Weights of a small GPT-style language model, trained from scratch on English Wikipedia: 31.9M parameters.
MLP neurons of a small language model. Each row is named by its layer, matrix (up: input weights) and neuron, and shows model dimensions 96-287. Each number is 128 + 32 x the weight over its row's rms, rounded and kept within 0 to 255. Numbers have three digits each.
Before each neuron's rows, "fires in" lists the words (lower case) most often at its 100 highest values on Wikipedia text that the model never trained on. A number after a token or word is its count.

fires in: "council" 12, "brigade" 12, "assembly" 9, "march" 9, "order" 7, "law" 6
L4.up1202:165129126112162063090111094114172093160110145135110093112115102113096145135096055082114086091075095088137105117138116103136160123104090112153119163151090072127078186141180135124162127080144152101069083101093097152069131139079145078122163154100139146156104100179141093133183106142110159108191096117198174120119139071178191129173138124131091186110177151130139105117173145138160125134144157173112178132100108151121126161099128077157081096158101143100125111183199093140146108137137174095149123082169100117181113149028104118198114120089134066081132134137141094155128198145149075131

fires in: "2000" 19, "one" 13, "2010" 11, "100" 10, "lions" 4
L4.up118:131139130118157091152131112110130155098152114122116077079124158187122074086175088107083136145117177098088124096094091167077119117128167137179110065082111128161084132091117149139093071122152148134124140078145182125148135157151117125092148121099109127173123178121122099139181157159128160148118169052198122099041154129181104163110130094103109160124119136023133090142111101129057144114108118132095144139166175160142113225153157085118102141148105127134103144107160141102094074153160155077147122123133154053142185150106082144143171104156146116153116109164108126148138147203106115176

fires in: "air" 15, "national" 13, "best" 12, "hot" 7, "aircraft" 6, "first" 6
L4.up404:162043155107173155000132138096187145102117144075097179133183053121108215161129181090115105140132115157098101144156172138168107156146129108128083139160150089122144156156098111140128099167130150155149143127111158144138111151126078073146131117140132049117095125091105135133132110177082162164164140123167129111110115153082082212120081093130132152112062151128045115129124091118105101076119119159144140136155106174114138132147120119123079091148122097139070189158125149152174105130180137116136110128087129147138114148162084223128163151137176113102141107144103143137108185158084173105

fires in: "well" 15, "part" 15, "also" 8, "being" 8, "member" 6, "one" 5
L4.up1155:158103172111118066091128193136177143075108175174131105070143096132116123165125068155150145085132142113115118087148188131146110142155104131090101140196125137117112124149090090172133156085102169171152136141104142194094117179124110122135099091168115101125090077141165065133107096110111149160050153139101095125101148160173113122109161135121038135157129170141133081107064138113190104100098100163065152133133079129098114126113065162105066087116152181067167114131073139132114154152134156138151143085175139138142145090095188198184090188075054163116200178095118147136135156070101102104

fires in: "moved" 21, "returned" 15, "sold" 9, "transferred" 5
L3.up153:159149101077138115141155175116115098111100170127126125116097127043165148175143075156158141132164081141143134110121152111180128103180165107109109151141078188125126131158138107148122129116119165147153193092194145171144018072149126132092136101097086092118085123054140040147114105161097123139119157121125081097153126140134163149127165186124084123109087147165108144109143125116190115137164058093007126140093102104169175118091122091069167152137161115157141115158122107108142104129124149130141110199176171163145121153097130145114021106112119138137105088091090131080141127150082163144

fires in: "utc" 13, "records" 10, "cd" 10, "release" 9, "film" 7, "radio" 6
L3.up779:152221118080175116066116093113110155135159188154121117124123086111142151162108141085059108101165104182140139127127071101157085097180178143157142112107142094169084168131197108135149121134132096149166168101142147176176130105154100141101110138078101054160155100113125183135084158151100136137071150099109167108121113130100107126110131169110141123149102067123018163124128074058114104092156196128138137150130083151165125111092162143158131155123134122132098144152059202095098163117126099116140129155123093091135112130117069206166130120190151065122129091139134072143158123130155155103

fires in: "than" 21, "over" 11, "du" 10, "did" 9, "about" 4, "should" 4
L3.up195:136101152105127137124115154092128211092147207063151086128181117132096153127123050166154136130131126183051153162110103132133146138152110157180103146151136194116119141139084130143053148083138132174150099120157137191130097156101020175126171103131159106122145086044103046114149099146118135144088153132100136128109111162179098097137086138132141143130129140115145092108084157102106125105097138138109167135140123130140129161133128118143138088113096169075217118135126159092065133091129107102132094074125130148121147173094177139133120104174089169166106158119150106164100188121132138160

fires in: "can" 36, "public" 14, "prosecution" 4, "could" 4, "may" 4
L3.up306:155114081106136123088128090151148135094117083060081067092182147142121161167145106157140179089113145072120151200112076127119133117165081123136132158126136121150147167116144189131105118084164129112160082199158096108117111144137167100093073106115192126128125058132124080102141140146136134106074161125200134099040145091155114134140173113111125133127100189123086125109133139101145160106119133173073161125106114110129055131118140102089124166084097160160147149148106131100159133177089107090164127118133157108160150157161059182129158136138088077129110136061109155154129202115138120116

fires in: "top" 16, "first" 14, "third" 9, "50" 8, "hot" 7, "second" 5
L13.up641:182121167128069139073128120093126103162163074143088119130140114078113116067101108143141096135137178128062120107096133121101075125164121103126121115067145068137138152135154073077176138088133152100088057100124172118114170106184192157152125132173097146140102138174124156189183106157170133136214138103096029097139166134175125143117096097156118155069087101076166079083145135129150138121102187153104147191071154119186105105116087104085202153096147164151152101174156101115169159107142100106118144150156117110084111147137153172081152131144053074121113162137183197143151138100075112175